config = dict(
    n_head=9,
    d_mlp=768,
    norm='layernorm',
    positions='rope',
    attn_scale=0.177,
    beta2=0.98,
    grad_clip=0.5,
    batch_tokens=32768,
    seq_len=256,
    doc_mask=True,
    steps=3821,
    dataset='wikipedia_en',
)
MLP neurons of a small language model. Each row is named by its layer, matrix (up: input weights) and neuron, and shows model dimensions 80-143. Each number is 200 + 30 x the weight over its row's rms, rounded and kept within 0 to 999.
Before each neuron's rows, "fires after" lists the tokens most often just before its 100 highest values on Wikipedia text that the model never trained on; "fires on" lists the tokens most often at its 100 highest values on Wikipedia text that the model never trained on. A number after a token or word is its count.

fires after: "r" 15, "p" 11, "ers" 10, " p" 9, " g" 7, " w" 6
fires on: "ent" 33, "ain" 15, "on" 13, "ant" 7, "end" 7, "ort" 6
L9.up234,225,197,135,164,198,234,214,202,223,240,186,217,187,206,200,224,195,210,185,216,173,195,198,193,193,181,228,228,165,249,216,202,202,147,242,165,224,269,156,159,161,236,196,162,155,257,149,186,160,189,194,191,220,191,212,200,230,206,200,159,234,255,168,212

fires after: " H" 25, " d" 8, " m" 7, " l" 7, "d" 6, " E" 6
fires on: "al" 25, "en" 14, "l" 11, "el" 8, "ar" 7, "oc" 6
L12.up640,168,171,196,229,209,175,203,182,208,242,200,236,197,202,180,190,180,199,218,188,223,217,191,164,191,222,187,202,194,199,190,203,238,166,167,260,159,223,159,195,211,254,215,179,239,170,136,193,177,202,241,250,207,126,208,178,209,180,198,207,191,211,217,209

fires after: " be" 34, " is" 16, " was" 8, "ly" 4
fires on: "en" 32, " t" 24, "et" 11, " p" 11, " st" 7
L4.up104,186,206,186,210,164,158,198,206,213,170,180,184,195,211,178,194,155,225,244,231,226,238,188,202,261,148,177,220,233,159,207,211,193,179,177,205,191,219,171,213,169,247,208,183,163,171,153,156,204,196,225,277,190,215,191,207,205,226,243,229,167,201,209,238

fires after: " in" 76, " In" 7
fires on: "c" 79, " the" 7, " that" 4, "|" 4
L4.up716,217,196,182,200,172,240,265,188,130,224,239,264,177,216,206,177,190,153,205,227,197,246,202,228,188,210,212,227,206,227,264,223,138,230,160,211,167,238,145,245,206,230,207,159,166,200,168,214,164,207,220,233,154,211,183,229,267,222,211,206,181,177,185,233

fires after: " in" 53, " are" 9, " is" 7, "," 4
fires on: " the" 42, " al" 15, " d" 11, "c" 11, " v" 7, " and" 5
L4.up553,247,177,147,198,177,189,266,171,212,223,240,214,168,185,202,180,184,183,195,235,186,222,240,176,215,162,231,226,225,199,229,216,206,218,171,242,146,212,166,258,191,217,205,171,208,171,164,235,193,230,193,280,164,203,165,207,177,187,188,203,200,256,213,233

fires after: "on" 23, " m" 19, " l" 15, " L" 10, "n" 9, "ol" 6
fires on: "d" 31, "od" 25, "e" 14, "ed" 8, "oun" 6, "at" 4
L12.up669,181,138,160,220,194,242,188,201,206,189,210,198,171,180,192,189,147,198,170,201,261,204,220,182,207,185,212,181,228,196,213,174,175,169,268,218,197,216,209,196,161,239,204,219,151,206,245,213,179,199,241,163,204,147,164,230,152,227,263,216,164,200,179,217

fires after: " E" 16, "." 14, " C" 13, " H" 13, " h" 7
fires on: "ow" 25, "x" 18, " S" 15, "is" 7
L8.up141,226,206,153,227,212,218,193,211,207,184,247,164,138,188,173,177,171,164,189,205,207,193,203,213,268,205,220,177,220,151,234,176,228,193,213,200,149,209,177,269,180,222,182,181,127,208,203,200,161,218,177,211,160,107,180,180,198,226,189,216,262,201,173,222

fires after: " were" 16, " is" 14, " was" 11, " are" 9, " in" 7, " In" 5
fires on: " e" 34, " d" 14, " " 11, " 18" 9, " for" 7, " ex" 4
L4.up276,203,226,155,207,192,220,241,198,207,161,219,183,133,161,208,178,215,184,237,227,242,134,262,214,202,185,214,188,246,192,235,215,239,140,197,195,192,188,195,213,217,232,198,169,118,214,166,210,184,249,230,247,167,180,237,214,206,239,225,218,217,264,189,213

fires after: " " 28, " b" 27, "in" 5
fires on: "ut" 55, "us" 28, "og" 9, "ue" 5
L3.up717,172,192,185,205,231,219,199,222,207,175,181,236,192,157,207,189,190,182,209,216,201,147,206,209,259,165,181,210,224,269,223,171,186,235,206,200,210,164,216,230,186,224,210,175,153,259,193,263,173,170,210,214,148,192,215,234,230,217,189,200,220,195,236,228

fires after: " " 23, "." 18, " re" 13, " \"" 9, "\n" 8, " e" 4
fires on: "qu" 45, " W" 27, "W" 19, " w" 9
L3.up456,137,177,167,217,225,169,213,212,225,217,147,186,135,217,155,230,199,185,202,169,209,204,242,184,197,140,225,199,205,240,187,196,180,149,142,185,237,227,161,169,196,223,193,221,150,245,183,189,206,200,183,202,207,214,154,274,225,280,195,178,242,211,179,213

fires after: "\n" 39, " \"" 17, " (" 15, "===" 11, "-" 9, "==" 6
fires on: "\n" 35, "m" 20, "D" 16, "b" 7
L3.up106,257,196,211,231,247,215,249,229,221,220,219,194,194,193,175,163,199,139,206,202,197,186,240,189,194,188,232,208,242,197,203,207,181,249,206,191,199,253,203,224,155,203,181,193,147,244,222,206,232,217,225,209,158,134,183,235,228,265,188,149,212,201,140,205

fires after: " h" 41, " w" 21, "ist" 10, " ch" 8, " H" 5, " st" 5
fires on: "or" 45, "ol" 12, "ou" 12, "ar" 10, "on" 7, "ist" 5
L10.up283,190,238,202,210,195,213,167,232,174,211,195,262,188,197,172,197,152,157,180,231,196,223,213,247,224,166,188,187,257,209,258,204,182,195,228,153,150,181,153,208,217,232,189,175,164,203,162,208,232,193,198,187,181,184,234,282,227,208,306,197,203,234,142,220

fires after: "." 22, " (" 15, " in" 11, "==" 10, "\n" 10, "===" 9
fires on: "S" 54, " S" 45
L4.up399,228,210,208,261,218,242,182,241,224,261,224,169,240,228,128,176,232,192,242,208,177,217,180,156,231,234,193,181,241,187,158,182,226,198,168,188,191,231,218,211,241,191,175,229,200,200,178,209,191,252,253,178,144,205,172,209,215,191,180,139,198,163,179,195

fires after: " " 36, "s" 6, "y" 6, "ation" 5, "==" 5
fires on: "==" 86, "===" 13
L4.up50,238,176,174,206,251,161,205,202,187,193,200,256,115,209,191,160,211,193,209,203,291,206,198,236,194,222,190,233,225,218,213,198,159,264,147,209,240,220,122,195,224,220,229,181,229,263,225,259,227,212,216,238,191,193,157,218,216,222,174,205,204,211,183,180

fires after: " N" 23, " n" 17, " th" 13, " H" 6, " G" 5, " h" 4
fires on: "on" 40, "om" 25, "is" 12, "or" 6
L12.up572,169,250,187,235,204,212,228,203,167,215,179,217,207,172,170,168,177,180,182,221,205,221,240,252,225,222,203,112,168,254,164,164,205,252,175,201,157,168,221,222,243,217,216,195,174,146,148,183,223,231,190,186,140,202,207,248,219,214,246,221,239,239,198,247

fires after: "8" 13, "7" 10, "1" 9, "9" 9, "4" 7, "5" 7
fires on: "1" 27, "8" 21, "9" 13, "7" 8, "4" 7
L5.up399,224,170,166,205,219,195,252,239,185,165,204,194,224,197,168,197,191,171,216,209,182,227,220,239,194,213,241,214,172,245,210,169,152,209,181,192,217,212,205,230,201,251,167,182,211,203,204,178,214,169,221,207,158,208,248,194,179,211,239,144,199,236,165,191

fires after: " the" 29, "-" 17, "==" 5, " " 4
fires on: " 201" 28, " 200" 9, "===" 8, "n" 7
L6.up433,190,160,165,189,229,179,204,197,214,179,230,215,157,168,171,187,167,161,228,175,270,201,202,217,184,136,149,242,217,203,224,208,221,213,159,260,186,228,166,238,214,184,200,195,206,214,160,256,208,245,224,244,218,190,197,284,205,197,222,185,230,187,199,191

fires after: " " 49, "es" 9, "s" 6
fires on: "us" 54, "," 23, " in" 18
L3.up69,201,188,186,209,209,229,247,219,207,211,215,256,178,142,200,185,201,130,204,160,221,191,198,191,264,172,271,209,187,229,245,198,188,194,196,191,167,155,175,197,199,212,189,169,180,265,220,239,169,191,200,228,219,156,207,228,203,232,151,211,175,211,221,224

fires after: " " 43, "=" 10, "s" 7, "y" 5
fires on: "=" 39, "==" 37, "\n" 24
L9.up157,177,216,170,195,204,239,189,201,211,237,220,214,136,207,172,205,188,168,197,193,225,211,191,247,192,173,190,195,203,188,244,180,166,212,212,193,247,224,144,208,225,222,213,201,187,261,213,191,228,212,202,212,213,154,231,206,237,209,201,180,241,208,212,225

fires after: "==" 14, " h" 10, " C" 9, " l" 8, " H" 7, " D" 6
fires on: "ow" 26, "en" 14, "P" 12, "ap" 9, ":" 6, " P" 6
L8.up76,255,179,203,237,242,233,234,171,161,229,201,169,191,160,214,180,132,167,185,229,220,228,206,202,230,151,196,184,182,177,214,211,224,196,227,235,200,174,147,230,193,223,198,186,167,152,154,251,178,232,182,206,174,132,221,193,206,196,184,241,262,195,214,243

fires after: " " 56, " is" 12, " was" 7
fires on: "=" 23, "us" 21, " g" 19, "$" 15, " the" 15, "'" 4
L4.up696,232,192,186,222,207,225,237,192,180,234,241,186,161,203,204,210,201,201,198,208,196,219,236,218,257,177,253,188,199,197,245,155,162,162,216,205,169,187,196,214,142,235,186,175,210,283,260,229,199,211,236,229,191,176,210,246,256,204,200,250,199,220,181,250

fires after: " I" 20, " H" 19, " T" 11, " M" 9, " t" 7
fires on: "ec" 28, "ou" 24, "s" 17, "c" 10, "ay" 5, "t" 4
L10.up627,174,153,201,186,232,166,201,186,247,219,196,250,174,150,175,173,227,195,230,236,182,186,206,248,217,196,258,214,208,183,214,186,186,195,209,205,189,174,220,197,204,207,200,166,205,197,229,241,242,180,229,244,142,205,213,227,207,253,221,202,228,168,213,166

fires after: " |" 32, "|" 26, "n" 5, ":" 4
fires on: " \"" 47, "ing" 23, " The" 21, " G" 6
L6.up527,205,232,213,217,191,211,233,205,199,209,200,208,208,204,197,157,176,184,175,219,208,214,220,196,210,195,174,168,197,208,201,195,192,257,163,205,186,192,229,243,169,223,213,153,178,236,197,249,148,212,209,228,170,198,231,186,264,209,244,191,267,167,227,238

fires after: " D" 34, " A" 16, "nd" 10, " P" 8, "D" 7, "A" 6
fires on: "ar" 30, "er" 16, "l" 13, "is" 6, "en" 6, "y" 5
L12.up392,192,171,224,271,217,261,253,280,241,162,172,179,212,201,188,201,233,229,282,255,200,209,190,211,194,193,183,175,221,208,135,202,188,223,172,205,221,215,192,198,218,190,176,158,169,187,199,187,203,212,200,174,193,175,212,165,175,161,193,195,226,163,263,215

fires after: " de" 14, "m" 14, " m" 9, " v" 8, "ro" 6, " in" 5
fires on: "f" 21, "en" 10, "it" 9, "ep" 9, "oc" 9, "ong" 6
L10.up342,205,203,180,189,156,265,252,190,202,178,203,220,226,230,207,220,148,168,203,194,201,182,213,212,189,141,188,187,246,185,220,262,215,203,182,201,171,236,184,234,218,222,206,208,166,155,241,228,160,191,223,175,187,238,221,237,214,207,180,188,192,224,187,182

fires after: " in" 33, "ember" 13, " In" 9, "n" 9, "ary" 8, "ch" 5
fires on: " 19" 36, " 200" 22, " 2" 15, " 20" 13, " 18" 8
L4.up251,200,212,144,220,169,276,205,227,220,212,211,221,155,261,181,210,242,195,235,215,178,196,249,203,198,203,227,211,239,186,233,194,165,215,147,157,171,213,189,220,170,250,197,200,165,195,226,171,220,213,159,209,186,227,214,180,207,241,170,198,227,249,169,226

fires after: " s" 33, "S" 8, "." 8, "-" 7, "," 7, " \"" 6
fires on: " d" 30, "c" 22, "t" 15, "m" 14, "d" 9, " D" 8
L10.up534,183,201,217,166,201,244,241,222,218,172,194,154,199,169,183,187,206,157,167,219,228,215,247,196,233,152,191,186,182,181,211,213,234,193,219,178,170,174,181,218,215,221,185,199,192,249,173,234,232,210,202,213,192,151,215,247,196,259,198,122,226,225,150,188

fires after: " " 49, "=" 44
fires on: "=" 44, "\n" 44, "===" 12
L3.up626,236,169,184,175,257,231,221,205,184,235,205,181,169,206,165,170,183,178,216,185,203,258,194,234,211,192,283,186,243,217,196,179,183,206,178,203,212,205,167,222,188,160,194,160,229,244,211,213,206,236,233,181,205,157,199,249,218,201,183,235,233,264,187,205

fires after: " in" 43, " In" 35, "n" 13
fires on: " 19" 28, "st" 26, " 201" 19, " " 12
L4.up277,218,172,171,204,176,273,241,246,189,204,168,227,162,232,218,225,196,158,203,182,192,199,177,185,191,217,216,164,241,270,218,169,220,171,174,202,183,176,186,196,161,210,213,195,164,159,188,178,184,230,146,211,222,204,227,223,251,237,167,228,226,184,210,171

fires after: " m" 47, "v" 15, " M" 11, " K" 6, "m" 5
fires on: "an" 48, "en" 38, "ber" 5, "ing" 4
L9.up401,154,187,198,262,205,226,242,209,222,214,179,230,208,201,225,197,155,178,202,222,221,228,201,205,171,192,190,185,254,208,245,180,166,262,105,205,190,197,252,210,217,198,194,191,167,159,195,257,180,206,260,242,149,192,195,231,206,241,256,167,222,183,210,182

fires after: " re" 39, " R" 17, " h" 9, " v" 6
fires on: "m" 24, "o" 24, "v" 20, "av" 9, " v" 9
L12.up513,228,219,216,220,184,238,199,238,214,209,230,201,216,203,197,167,186,178,181,189,177,233,219,186,202,205,179,170,175,202,189,175,268,278,186,230,204,217,214,218,162,160,195,211,220,207,153,257,194,208,156,188,231,163,228,173,185,197,196,162,236,215,228,147

fires after: "," 33, "." 23, "\n" 15, ":" 10
fires on: "00" 34, "===" 15, "\"" 12, " th" 11, " \"" 8
L5.up537,240,242,203,202,204,181,222,237,174,196,240,213,204,179,158,194,184,217,202,242,194,286,210,210,193,141,174,182,166,182,226,185,151,200,231,222,225,204,240,228,209,230,188,187,202,203,224,189,187,198,196,207,213,206,198,206,180,215,140,190,237,228,203,212

fires after: "b" 32, ")" 13, " F" 9, "|" 8, " n" 7, " b" 6
fires on: "or" 46, "ot" 12, " is" 10, "um" 8, " 7" 5, " was" 5
L9.up550,230,234,223,219,226,207,185,176,206,246,215,180,181,162,205,158,179,199,212,208,228,195,197,200,213,194,213,176,178,156,230,178,211,263,178,181,170,214,211,202,149,196,205,198,179,204,106,247,191,230,205,195,162,202,196,183,216,197,225,203,272,195,190,194

fires after: " a" 31, " 201" 7, " 1" 7, " pro" 5, " 3" 5, "ir" 5
fires on: "f" 46, "0" 21, " of" 7, "6" 6, "5" 6, "st" 5
L6.up450,186,224,169,187,219,209,183,252,170,186,184,239,165,182,170,157,178,188,172,184,223,217,166,196,230,212,203,155,196,241,267,193,220,204,238,227,252,202,133,187,219,204,225,203,182,201,163,241,146,178,248,196,181,171,149,193,230,196,201,205,217,190,203,205

fires after: " to" 18, " |" 16, ":" 6, " s" 4, "g" 4, " com" 4
fires on: "p" 28, " 2" 19, " 0" 16, "et" 7, "es" 7
L6.up82,197,186,224,266,166,204,191,196,220,232,214,187,182,201,193,151,195,187,213,241,177,210,211,254,199,172,232,195,204,172,257,167,252,211,217,173,205,143,220,235,136,179,218,179,162,168,199,145,175,239,199,211,219,182,227,159,195,313,225,249,247,208,213,194

fires after: "|---|---" 59, "\n" 29, " " 11
fires on: "|---|---" 73, "|---" 14, "Q" 13
L3.up206,223,192,162,208,262,195,241,179,131,175,195,173,175,236,168,166,159,204,210,248,223,213,205,182,163,143,187,176,222,214,212,200,183,255,230,234,188,227,166,187,169,217,186,183,191,214,146,234,195,222,224,218,136,207,175,193,209,243,169,204,245,180,209,187

fires after: "." 50, "\n" 27, " \"" 8, "==" 5, "===" 4
fires on: " A" 53, "A" 47
L3.up327,183,228,235,211,251,187,216,203,203,233,161,175,189,235,150,225,168,163,206,168,179,171,220,168,217,153,210,216,240,232,180,133,223,242,230,178,187,202,228,179,199,244,186,169,175,189,181,220,221,231,298,200,166,157,179,187,210,193,233,136,232,190,166,216

fires after: " |" 26, " N" 18, " C" 10, "%" 7, "e" 6, " m" 4
fires on: " of" 20, "at" 14, "o" 13, " O" 8, "ew" 8, " P" 7
L8.up429,230,191,188,201,261,216,205,180,231,171,260,173,214,208,183,135,164,220,150,212,191,171,196,213,195,135,230,175,210,194,211,195,240,238,174,230,178,196,197,281,200,157,202,190,157,175,139,260,182,190,195,206,168,140,216,180,195,209,206,221,265,223,173,207

fires after: " H" 32, "ir" 15, "H" 8, " 19" 5, " th" 4
fires on: "e" 44, "st" 15, "6" 5, "0" 5, "8" 4, "is" 4
L9.up597,201,212,178,163,202,223,170,202,224,198,183,223,172,163,208,181,167,204,178,136,231,179,225,214,217,177,180,199,181,196,285,170,195,192,203,211,190,235,175,202,164,176,240,211,160,236,199,256,183,162,203,226,181,183,156,202,237,203,213,202,268,252,165,203

fires after: " d" 12, " v" 11, "ec" 10, " p" 10, " th" 9, " s" 6
fires on: "re" 23, "us" 21, "an" 13, "on" 11, "am" 11, "i" 6
L10.up661,180,220,177,197,218,235,232,192,180,209,208,174,183,151,248,208,224,178,207,190,225,191,211,157,191,215,176,204,242,225,213,139,192,165,165,229,232,206,188,222,181,217,189,222,106,206,236,184,150,185,210,215,208,171,222,262,226,232,186,169,233,182,208,203

fires after: " 19" 32, " 201" 22, "9" 10, "8" 6, " 200" 6
fires on: "4" 23, "7" 18, "8" 15, "5" 10, "6" 9
L5.up86,259,200,170,201,201,226,251,288,177,178,204,215,232,211,183,163,188,224,247,212,199,224,195,186,186,205,242,234,220,223,196,172,171,220,196,182,218,227,189,233,173,288,186,206,133,184,183,211,195,213,176,203,163,190,242,217,198,257,210,209,194,205,187,206

fires after: " m" 39, " v" 12, "ad" 10, " e" 8, " M" 5, "m" 5
fires on: "al" 26, "e" 20, "ed" 15, "ac" 11, "ur" 7, "o" 7
L8.up714,222,156,172,233,228,219,262,243,221,189,254,195,191,198,202,153,220,164,181,223,191,197,206,151,210,228,196,189,249,215,235,187,197,221,135,245,176,201,190,252,199,179,184,230,151,209,206,198,167,213,260,272,181,222,203,186,224,237,239,187,141,184,226,197

fires after: " re" 34, " h" 14, " and" 11, "," 5, "t" 5, "ong" 4
fires on: "p" 37, " is" 20, "av" 14, " the" 8, "m" 7, " with" 4
L9.up518,202,201,210,177,174,209,218,208,195,250,218,211,224,239,216,194,189,185,189,188,191,232,251,186,211,168,229,194,180,133,216,173,236,247,195,262,228,224,233,270,155,237,190,182,212,191,192,192,156,165,162,219,227,175,218,178,205,254,173,191,189,178,189,196

fires after: "\n" 86, "-" 8
fires on: "\n" 81, " \"" 14, "\"" 5
L3.up153,227,148,192,228,213,220,237,188,201,217,219,197,172,234,192,149,183,150,205,205,222,214,214,213,232,177,192,198,187,208,218,201,166,194,173,184,192,211,180,230,177,223,189,169,175,222,162,262,183,217,231,196,200,177,168,217,282,221,197,182,267,178,195,238

fires after: " a" 26, "mer" 9, " the" 9, " s" 5, " c" 5
fires on: " s" 32, "ic" 13, "ap" 8, " g" 8, "y" 7, "ia" 6
L6.up509,181,232,215,287,222,252,217,232,202,220,193,232,242,104,142,127,218,169,164,195,216,195,199,212,256,204,266,199,239,207,222,175,199,150,227,214,195,210,207,200,249,209,200,216,158,204,173,236,145,213,292,178,175,196,193,165,212,211,235,151,220,153,245,251

fires after: " |" 31, "|" 20, "-" 8, " was" 5, " the" 4
fires on: " \"" 97
L3.up724,211,200,212,255,190,241,209,228,196,203,194,203,205,250,188,180,200,178,181,213,194,197,207,196,238,200,160,167,218,212,156,213,192,247,168,215,199,222,206,231,187,213,203,203,140,197,167,223,156,231,263,169,178,186,190,195,272,202,246,205,247,217,157,161

fires after: "il" 23, "c" 21, "i" 15, "he" 12, "\n" 7
fires on: "im" 20, "it" 17, "um" 12, "b" 9, "il" 8, "ip" 8
L8.up6,234,199,221,199,221,198,219,189,196,249,228,199,163,193,201,258,174,207,214,197,217,176,190,233,180,200,207,235,190,180,178,207,122,231,167,262,156,228,190,213,224,211,195,204,200,218,165,172,172,171,215,218,216,200,173,220,214,205,174,183,211,153,208,229

fires after: " was" 22, ")" 11, "," 11, " were" 9, "b" 9, "s" 4
fires on: " re" 54, " pl" 17, " is" 12, "or" 9
L4.up72,227,218,183,214,213,201,191,180,182,217,240,220,202,192,180,160,159,190,226,218,215,210,254,188,200,156,185,152,183,176,197,208,216,265,164,195,135,241,215,266,172,268,183,221,175,206,177,227,189,203,197,161,154,173,196,193,242,212,180,218,226,213,205,178

fires after: " to" 23, " 19" 21, "e" 8, " 201" 8, " 200" 4, " he" 4
fires on: " t" 28, "4" 13, "7" 12, " g" 8, "6" 8, "," 7
L5.up13,202,204,189,180,191,208,224,197,180,197,158,266,195,158,209,206,174,217,204,211,204,269,228,184,202,203,208,206,236,188,180,197,196,189,147,140,232,190,149,238,197,248,183,153,113,222,219,160,212,199,193,229,174,210,203,211,211,255,131,224,233,230,171,176

fires after: "b" 32, " re" 16, " R" 14, " F" 8, "ab" 8, "\"" 7
fires on: "or" 46, "m" 15, "el" 12, "om" 7, " (" 7
L8.up410,209,249,203,251,209,209,204,208,207,174,226,203,213,192,188,174,162,165,256,238,198,214,218,191,199,180,192,183,204,229,109,214,216,244,165,190,269,211,228,213,156,227,209,217,181,207,130,232,199,237,277,232,174,172,197,222,159,190,223,137,202,225,217,161

fires after: " |" 21, " the" 14, "s" 8, "|" 7, " The" 6, "ation" 6
fires on: " o" 29, " L" 13, " com" 8, " re" 6, " W" 5, " an" 5
L5.up398,182,212,191,265,200,188,203,198,185,159,220,174,173,168,182,133,206,186,196,231,223,237,242,183,252,213,196,184,233,186,241,172,243,264,132,221,196,254,193,203,177,185,182,197,154,229,165,238,199,247,244,233,185,134,188,213,194,243,288,205,219,209,183,181

fires after: " " 31, " was" 20, "." 9, " is" 8, "s" 6, " are" 5
fires on: "=" 28, " p" 24, " m" 15, " " 12, "===" 8, "\n" 5
L5.up136,197,187,188,183,234,192,197,171,227,225,223,198,106,229,196,185,169,176,212,222,260,240,203,204,204,166,209,165,209,206,212,210,205,211,233,183,284,195,170,239,146,223,204,171,174,268,207,197,200,230,206,204,203,151,222,257,198,176,209,211,220,278,165,190

fires after: " m" 49, "ers" 6, "m" 5, "c" 5
fires on: "ed" 45, "on" 45
L9.up555,208,165,186,196,206,188,272,210,170,215,210,203,212,207,199,219,179,159,212,204,188,171,216,179,180,158,208,183,202,216,224,226,247,236,163,241,182,201,199,250,187,187,238,201,149,197,221,204,191,207,303,239,175,206,220,272,192,236,231,229,194,197,193,232

fires after: " in" 29, " In" 20, "ed" 14, "n" 5, " of" 4, "ing" 4
fires on: " that" 42, " th" 14, " 18" 13, " 1" 12, " 19" 12
L5.up730,217,174,194,235,221,241,284,247,223,247,198,235,156,189,187,200,167,211,251,221,222,165,219,178,216,142,244,200,210,232,213,176,130,205,179,170,191,214,212,255,195,189,235,188,159,164,186,182,189,224,216,207,162,171,220,218,278,226,198,181,207,217,201,222

fires after: "\n" 24, " in" 19, " In" 8, "," 8, "f" 5
fires on: " 201" 32, "\n" 24, " wh" 17, "^" 14, "{" 11
L4.up526,233,216,166,225,209,221,228,196,178,193,242,251,206,173,199,162,156,169,208,172,217,219,252,173,191,154,187,237,198,201,224,186,143,230,189,226,138,222,195,253,140,269,183,163,214,163,125,268,168,269,209,210,164,224,219,201,200,202,151,189,202,221,208,227

fires after: " B" 18, " E" 11, " K" 10, "W" 9, "A" 8, " N" 6
fires on: "S" 68, "al" 7, "ot" 5, " l" 5, "ac" 4
L8.up553,200,167,195,228,173,205,191,219,222,152,170,183,230,142,143,183,223,178,247,207,241,266,216,234,281,215,191,206,203,174,171,134,222,198,211,237,157,156,215,273,229,194,202,203,176,222,251,160,199,234,219,214,230,229,206,209,231,188,217,188,203,199,216,163

fires after: "on" 15, "|" 15, "g" 12, "c" 7, "an" 7, "N" 6
fires on: " 1" 26, "n" 22, "m" 15, "ain" 12, "l" 8, "em" 7
L12.up435,243,213,235,207,187,220,205,224,149,187,205,226,192,121,176,143,146,213,151,235,212,215,207,192,268,164,238,215,134,158,241,179,214,202,240,274,206,224,218,187,199,217,207,156,189,210,210,202,176,187,201,160,157,152,181,241,152,230,240,166,268,202,156,220

fires after: "ep" 22, "f" 17, "t" 8, "p" 8, "b" 7, "h" 5
fires on: "t" 35, "and" 12, "ar" 9, "al" 8, "ess" 8, "er" 6
L12.up66,243,187,194,183,187,185,236,226,190,166,203,230,161,174,179,210,246,185,235,204,201,231,215,222,197,208,179,197,213,214,183,220,242,191,197,205,193,238,179,180,232,210,177,193,175,246,232,139,157,190,231,134,220,213,202,214,248,221,240,216,244,228,157,234

fires after: "\n" 56, ")" 10, "b" 10
fires on: "\n" 53, " is" 25, "or" 15, "ers" 4
L3.up573,221,184,206,174,186,203,176,198,201,222,220,219,187,172,219,188,136,201,211,200,229,233,235,238,225,129,186,126,209,197,194,208,189,278,150,178,181,177,167,232,188,214,198,206,210,200,190,287,237,211,224,170,149,156,188,193,241,205,217,130,193,203,225,211

fires after: " d" 35, " m" 16, " s" 8, " p" 7, "d" 6, "==" 5
fires on: "ow" 30, "ain" 17, "ra" 14, "ig" 9, " O" 8, "O" 6
L10.up672,167,200,230,220,200,218,230,209,186,156,175,188,185,184,197,135,226,180,169,194,178,209,206,181,236,190,241,184,241,125,205,239,236,208,210,183,183,187,180,195,193,203,205,176,147,193,210,216,207,191,231,144,210,153,209,243,248,155,225,199,227,267,211,181

fires after: "\n" 46, "|---|---" 41, " in" 4, " were" 4
fires on: "|---|---" 58, "===" 28, " s" 12
L4.up642,220,220,142,234,234,208,202,232,188,212,175,214,158,184,176,147,187,227,241,204,229,197,203,188,153,171,240,251,222,182,231,211,194,214,184,223,208,188,183,180,157,227,205,134,183,236,203,193,174,250,211,215,161,197,209,189,209,237,157,200,265,171,162,249

fires after: "\n" 28, " (" 26, "==" 17, "===" 15, " \"" 8
fires on: "S" 67, "20" 17, "C" 11
L3.up567,219,189,197,217,249,240,163,199,190,240,212,198,206,192,120,146,210,150,240,213,179,182,254,175,204,156,176,201,233,234,225,182,209,268,174,218,202,244,252,207,212,226,190,175,184,215,180,206,210,249,252,186,180,196,148,206,252,197,200,147,241,188,185,193

fires after: "-" 41, " (" 30, " \"" 10, "'" 4
fires on: "t" 38, "d" 19, "b" 10, "o" 5, "n" 5
L3.up205,223,209,185,225,187,210,220,294,227,208,216,165,185,164,171,176,176,207,199,244,218,224,223,171,253,139,218,211,191,234,234,199,144,270,199,166,197,203,168,222,202,211,169,178,127,233,170,229,230,187,258,196,170,166,152,202,203,243,232,146,209,222,184,179

fires after: " to" 25, " in" 22, " is" 8, "ot" 6
fires on: " " 79, " t" 21
L5.up2,229,219,174,186,154,194,234,200,205,168,188,204,182,185,198,226,154,212,250,227,233,229,224,162,265,186,190,185,246,172,225,224,227,181,134,192,259,189,185,200,183,262,237,203,173,185,202,203,197,232,210,208,190,180,261,199,176,227,169,208,186,226,221,228